{"num_hidden_layers": 16, "hidden_size": 256, "num_attention_heads": 4, "num_key_value_heads": 4, "head_dim": 64, "intermediate_size": 704, "vocab_size": 2048, "hidden_act": "geglu", "norm": "layernorm", "norm_place": "pre", "norm_eps": 1e-05, "positions": "learned", "qk_norm": false, "attn_scale": 0.125, "bias": "none", "tie_word_embeddings": true, "parallel_block": false, "init": "normal", "init_std_qkv": 0.0221, "init_std_o": 0.0039, "init_std_up": 0.0221, "init_std_down": 0.0039, "init_out_by_depth": true, "optimizer": "muon", "learning_rate": 0.0111, "lr_mult_down": 1.5, "beta1": 0.93, "lr_head": 0.00646, "max_grad_norm": 0.5, "warmup_steps": 200, "schedule": "wsd", "decay_fraction": 0.869, "decay_shape": "linear", "final_lr_fraction": 0.05, "batch_tokens": 65536, "max_seq_len": 1024, "doc_mask": true, "train_tokens": 474300000, "max_steps": 7238, "dataset": "wikipedia_en"}
MLP neurons of a small language model. Each row is named by its layer, matrix (gate and up: input weights) and neuron, and shows model dimensions 144-239. Each number is 500 + 50 x the weight over its row's rms, rounded and kept within 0 to 999. Numbers have three digits each. A neuron's up and down rows have the sign that makes its largest values positive.
A block is one neuron, or neurons of one layer that tend to fire together. After each block is what it responds to, as a language model described it from the Wikipedia text at the highest values.

L6.gate212:577502535514523529462528451506473477479529472472485423558568447423493509465458444512510597499483526506451524426512479495488607530556455547479483546515624476531488479484406514545548511427490386456546505401506461504410579482479469372472512601494435531539465464475523565504533529623505548478
L6.up212:493509497491483467500397369473530467565485431443534534513430450513616555467430475513523567444471518483521509566396573476539523451417495510526481496532511557497513499541451578500423478484453520477502417472549487525466527551625484427584465549544523534522522491459507514521516471675536473531
L6.gate485:494424520508523512510590362462424479410612494518510489539469405510480480524493521482477509617535504482414566511520574387487556528456502394546480437522461510454477358528516547617464541453504457511528561470531465423535548501474434510490459460452518500521544498475450544468571571580524482437
L6.up485:441509514527471572456559442450431429446558442476545526531561537520525566519485513467548521488462526527546482403508608579477486517527601506519493507539465536626486594398509506617437467540447564499475476523472572419552455537514428559451542519492466551533520570506514459533597588556565496357
Description: Word-final suffix pieces. Final subword pieces that complete a multi-token word, often Latin/Greek or foreign endings, like medic-ine, endometrios-is, homonymo-us, Mathematic-s.

L6.gate128:543485506501542512584515538548475475524486527451494471515518400502536510521563538444578530563484551428475484543522427476557490478390519518480524559498540502469433491548433548571447574514436502564443414503509447484574612515517367470455553462414457453505428453482494499485443611500439538519
L6.up128:471495477593451459423476548504403486488531538574589447557522542543476542514459485398447518489569414379529460549487577481502472495442506416471552476551552472499564572439538465507526470555449458614503468533561584444453521477438635460499452459488486529492462544375587488514514482462557469496
L6.gate344:538417509550517495521427452547557436398498470456463480489450502453477545522499402472573475494565482452488535494438550442514479533459500450577476505464517414509475436465468529542436570524492575533457448632539569453429585516510486493350483544589410543526525501479503570507454573475548472530
L6.up344:509474530578442481643575406494439437529479490437510547462429524442482522493563431535468476457608563495498469484525487431463539493460452541391527509498515513424562513396504531493458543512534553607444569544462489538449577438507496434487536530536465558469494449589531526460481536523477467481
Description: Numeric tokens in prose. Number tokens, mostly the first digits of a number, giving counts, percentages, dates or table values, e.g. 88 tombs, 48 percent, 22 March.

L8.gate38:495495596485526480499484585560445506417611458590427540447559474558479499520495616508584461480438425524477521485574406529452447508466526601445563523480562546620514471488450500472564498483544600497470475455544542576463439475521527506475563449453483489463548432493426412466483518530476459599
L8.up38:463495470466519529434450488482450592522594460518536572468599515469487567483546477508507479519531465465437417494529529387458512539539521493508485492489512486535481462507451453474602520467446540429426508535452570556602521531516506501500391475482447541571528465451537456429487559447473513552
L8.gate287:566560509520501476593445514528500511485559505450454492394519534493471508506469513542479530612478506428509430506468505488440500521484561532393449548487479524471624451493509575515583481466490511512570500462458563501481580526433505525467531424439455500547492502611425415467533487533465366523
L8.up287:391546505488462551516496591437446532563545492551536464572501414469549572491492474532474364520516465503430563435476450514406532508542479515482548578491526520571462597467579544488627516472497477516510515469488696532485567528578478461506399442526521465500426513507454487459502469478525494478
L8.gate297:506483518514516504553536486470539488533487420491524489589602405359453470488537495473524525544504538500490579461508552509514470570529568449586493518443505574527548492511480516475517507444468455423555470499543571475461404556518487511516523466416449626476541504507477507501488511614594457418
L8.up297:539522437482554534522488553506504527529518505481460454519519491471517583452542473490596520471425580490594523425492485541526522492444495496532521622437396524494627538547529507531581508509492439615501436484477531457490504495514510481470461394546451502535541513437510519593549552514537440483
L8.gate333:449499481453461596527566437463418482502536487524447463398441485515579531549549494521443509555492427531408515560520657523597525498474567467470486522607464490550539456528466499627527471506383472510568499381471498581539564548520484554475523448456580579453509543498407502533492491470604584573
L8.up333:439491463536554507381470447418419572464508417514564532533504463455538520497363511554509525460574465482496486552467515456475464562530443527495491511418450545477498462583512455453663533372410523483456578483467449506491415622494488547515472483609504517551555490489440539516529524481502574452
L8.gate434:442552530504495498512455595469539534563444492476478488522534441472506401536515551548416529448545529451398566477463481493505511443476549438471512492499478536616466402451463490547440563500517462537569439525577583531517511519525498472441513449491526509502506442507452365474607478462504494485
L8.up434:532499474583531480491330520502567455506487573469465518518481486473507491543470454424575480425458393446501427482494460435404558506506492583538536657581546467452449467522486513456583390478502563488520510519422563507562443567528508553557481506522394419467388472514476469542494522566500459504
L8.gate562:505493466484450570540540380487569471525528554582412470610519496480534507532499502438644438559478503489497433373524505515481439601535546412546462434499500576537476471468542577460508398473462472496482542522511487442570554524496511565607516493485483547539487435526418439535535546447533589545
L8.up562:500556493548482575458489499497456587541448501571478515591526512492530536412475528479511494552475490456492483419453422440547560457566420511517468414471459469532567538457487518545453563498422454566458410415541444476520590454549486597459540633506520541565574481543521536500580560462477501461
L8.gate565:554523539494443552463573499462530466501521494496611365568463450605428489561504473520388485541509372523506613509519487502478533491607459555540447519491548529545528512600469573528494460482507465456530554497423489578463535498447530479474530588435395514590423499518485471490594487554491486512
L8.up565:625527470558483534503498507451507476456520478531517421510559469468564539491423524461556542451574551453374409421506530561444560481510548511536418419484495595522577528506580499390487450508479424450486474530555440506565536582589486513433524430477468505505548509489514500503386504505506631580
L8.gate631:508543496429429583552433400506447575562497441517587446426466439564530563512437480535570512468463513586498501457480437517435467479459513632434548467516497443498532541513516618436526486536476483505503524489590576463513425564532466547583457520495523548442500501541488533531452438445525489561
L8.up631:480403470469471444433440483513465608570444556413498474454534499501522544537530448455497467448518462511545426530537480491471452456459478555459484484513521467493419453501603507502509536479437489493542528506533555513496478533502521517540517519525507610425550515570424458476501480503645437563
Description: Place-name word endings. Final subword pieces that complete well-known proper names, mostly US states and cities, as in Carol-ina, Illino-is, Melbour-ne, Philadelph-ia, Tex-as.

L3.gate154:473595491486461441525489455433529436413533415437451424476444542512476517539493529468506503447458429509511504557450468394485583432432421561568486413531557519501513551492459612542508482457502485462516530529543496492533552529482482439584449431546490568507495455521565493500384453444388436424
L3.up154:432501500509436455515513494435497605425645494556501515471571496555483439502463419503451468534460476473426531564431552487536560473522545481463517568569483605495552513527459387496448429469472500546508466495552496523544469528561513465549491470444546524524423522466458527482390518471484442409
L3.gate177:535437551450556501514527382449459556503595487568530514496515490573534487464515460400478566531554468502435527579550448575491516462539569440580495459517481518482559526567483544563480439417489472453525492577452454439430621539471382443564598415491496531507439499500465545448439492535466488451
L3.up177:477469585516471552486422507539536432557525515407484446410530501570489500410506452470495511462462451621485550447511438478392542503494459517455495472470417554503412584423490395445551467596411541430479512501547486513518591510498534464467514553473522519520514465564565564425438511592527434491
L3.gate407:447438487503511546493461499511460490371556474445498494533580431446574541468491472423549488494406466469552486487456374527432492427491471470388458492546514423526531578517464563522410531496468460505434536593463494530511476564492442485468559581486505503388519525464502579555519495521598458376
L3.up407:593580491460437446490495605451416473512484380544481595480468569448583521451484465515560533490444540461596598441573569596581415553489515493541490451560483527516480456490472457567479442422453480556467496454480501472509453462436431464479472484564521524554574530441453497355473514517555581521
L3.gate421:449528545457479590494551449485469463509562481421599528421548500490426485553479535448417417459493512511462421483528516380469525546517555412518463435513539453399573401441541486517525585511552521535541528442551559445467517492501459471517490507430439564500409502592454518457547528499515462469
L3.up421:481459531525585523564530547477506491483521464544523524481468409564447537575570495451459452490584517450521502474517556564499535506528483506607462501546558508505451626558433473457568414524502500415504504495528503503455540454478445494528405505493471478456425518570394486462463443578571541468
Description: Numeric quantity completions. Mainly the second piece of a number or amount, like million after $17 or $357 and 000 after 4,; also mid-word pieces like ty, ug.

L3.gate91:403502461504469434511555439503582471510499509581573600500544450614531526544556545471477545463576437466469493534562525470497482445564504479426547500515484501514475475419521501548531658508477474549452462412479422506515472475455470592456512577529463566405491547572530564532529477474490422486
L3.up91:457487539454578530454491476579504504481507525482466442495480527561504525466555457482648454530529479494503507558598508463430534488529455466486520509441473562572472489425445435524474544556477428522453514527459537487573503539509524486528524502469532507495470521510531572539417383514475487551
L3.gate232:498476478584512516415470514577391581455435511536536528474609524500500533553426502542568501411495514515434513587455500454582550484449424590508594498514478426509579487357474537501434588484468518565518475530533456419435559483494554516503487497454432470461550454521518473553531579434446461459
L3.up232:551488533495575421486465469448505627548556570502479612526561485510534453564504516514526434487522470537513493545481557381519420470572441548496448547468409506491528467445469465524545489544433486566432493447495474471527555559457522598413536509529490494499470538589451554436495529490565470572
L3.gate242:598478560570524578498403464506507556410467511371543496520478473507475536585552480473495520443427507432506421460460373496497540432555509492487434559426570536514652524353498583466467484532461474552527515443493565482536550583414535435534514573516451537510528538499562524504531526486517491456
L3.up242:421460420520555418462410406534439554494510522481549457577581465456534470565586546524501493576513493390472499514599537464549460486504470467554575448468558463502614558457500481505541469450563603413417519436573561488473545491577538445443546433478490560429447502467557509453485529434508394522
L3.gate467:545461514516504481431529431502430474547456453514481549453560470441427608519431529576520449542483604557468514455539630438490529610513556399522463541530424492462499485435625490515425524511528444490482564475417527549465525507458459400459526513540503435495476624519573463533489565571537569446
L3.up467:542579565437492510510486448487507483606525485508460566574483611454498505546484561567479568517445481525497635535432477471480474512502491575486494486519542539484581458505467458564445498562493416545513515489422527511490485595530437520507465454501470459560538457468436625535538541434559432570
Description: Mid-word "ine" fragment. Fires mostly on the subword piece "ine" inside longer words, as in Cinematography, Chinese, nine, Machine, Engineering, with weaker scattered hits on fragments like "one" and "ctor" and on words like office and six.

L8.gate22:461500565482518595498459496478532475545561507471489554534498511422482547520544413506513460495483562441490473520476567471537375433484477498474474535465562466540500496558596434533515570558482461516447420483574593519485463522519530487476545507510436497541473575534477543497476496553477579459
L8.up22:506431494515575472563502510399500516496478445511452518534523596520447598464502402428478511515501463503584480550587536474455409481444442508532461504581500498483519458417590548527493499508517479509452506478523554548500493502560573554491460502471556587650547503507441456451446515495537570526
L8.gate29:597436528487454501555494560492472404458442486554630519545472551547547493503511446484602461514511562518483454430403453403482493524471471498430486506585489535498517511502567494582541491586542616494510467449414477483511562516471528451598488497494461445598467521459517420539410522565499447510
L8.up29:554526522523476489421518554487506513506536501478529464462520544461571453601501406561472508538538588504501481490457469506527497558514559548428463476602547530476555543526508435574483487538534461510509530499504471506486558426538573434456518567479527581537495518570449573387479526447558497504
L8.gate96:439499582560452486501432468557536503484448556636570506565468520499458500535581444543434528531561510666500522476486450484458478468549588513499526539552461540491499450537499456450583570524500527520477429510459499431493569461518472537522478430530590484554440464526457402440509498577425408480
L8.up96:496524567507529472538568430426427487538467566591401509520441504475457577435529520646444505525459558581490543545502427571527497483477556515435519516482488518460514520517556480521464573526425494560550477424473439444509480566435431471549474479414525566494588539480502504492468538512407516434
L8.gate135:512522513465537453504439491470497468476623446569558407562464501454449508463526467501445495509458466462562508460378571493438528457448517446518560439589482523465487552519573443600522515411492516545466488539511569479471611555502402464512471461406429513485539566627484532458518544600517547539
L8.up135:527547434533428532518445490481430525502513501502394515468489537555502503517565505563462520481584474496555510486474497466515431477471576537461516532394541554480471456597482512497414520465555593576533545477540501498506413461495483477524558521423500569568504504536556446454548539535481449490
L8.gate251:485511503477407494518472483504428539468572530545424498423549516444478547433515458516456475508462513531503450507529479467479511488551498589414527435516517556473487543553511513510544496471501400473500472454573457452517567559538476459516434445500508529523534490512470538535605376530579455465
L8.up251:508551597467499519581480443522415408448549547504497553510498536494424596552495574504430565521523466428526506514602487496494532508458430528500494530527508537492500454580494472413551431577512486523496557506526455510460479459506522477572491550461573534445530524551464507508559523451551558402
L8.gate343:466543501503600520511435484373435483585545514512451518524376486532589515455488459419447519543487498561423492505546486613519494518386464452567411451499439535495514476454510511505426534450505579536545496521548518513452411613394458438556534447407547554461477525530556429512505547560411495424
L8.up343:521493565414465503556550571513518512500466597478447450420406526457524481553515425487547501528496509510519486514471545450533502500398489572568384573460466585472477495557539505481533613479471469573529525418445491558485458559492554478373483517512482457533448507485447515467424474545541464402
L8.gate410:500475378586459441573540477500540516476508530456451537505524507478469492461452522474437614438559574572486424578512527546495430586439526566467453463559535501546500545488430489512529523510535596419533416501491477532421540463470541591510495463555499470526514577487498437459468501542420493517
L8.up410:440499464462594428548502467492537472452444531477553424469439516540506499550483499545470497467496427507474455489451526523547514494566577539488420594511416474421551487579487566560566525397544521499615471527518518524443475408531485580435485534530524504445506569544453516527405430536521536519
L8.gate542:479552418429555518620493523458445409423512502477396484467451562504537508381578460454573538564572541505511523579594449444515454577577512549481478469527452545468524536615542569506522533589438489483500471469532514464433512489503593477415573476588523482497483557507507524533479472594492496467
L8.up542:462578473484580462606513466476478436529444437428432534523468537565522489568575557471576442563430490498491512486457452575432479423532484493482577488536443492493539441652507476451464524556615531476515497452566455537459537480497532501523554566521500522470454548485561557404449486399509435512
Description: Mid-number digit pieces. Continuation digit chunks inside multi-digit numbers, often populations, counts or amounts (6'00', 6,8'90', 1'28',000), plus occasional mid-word fragments like E'pi'scopal.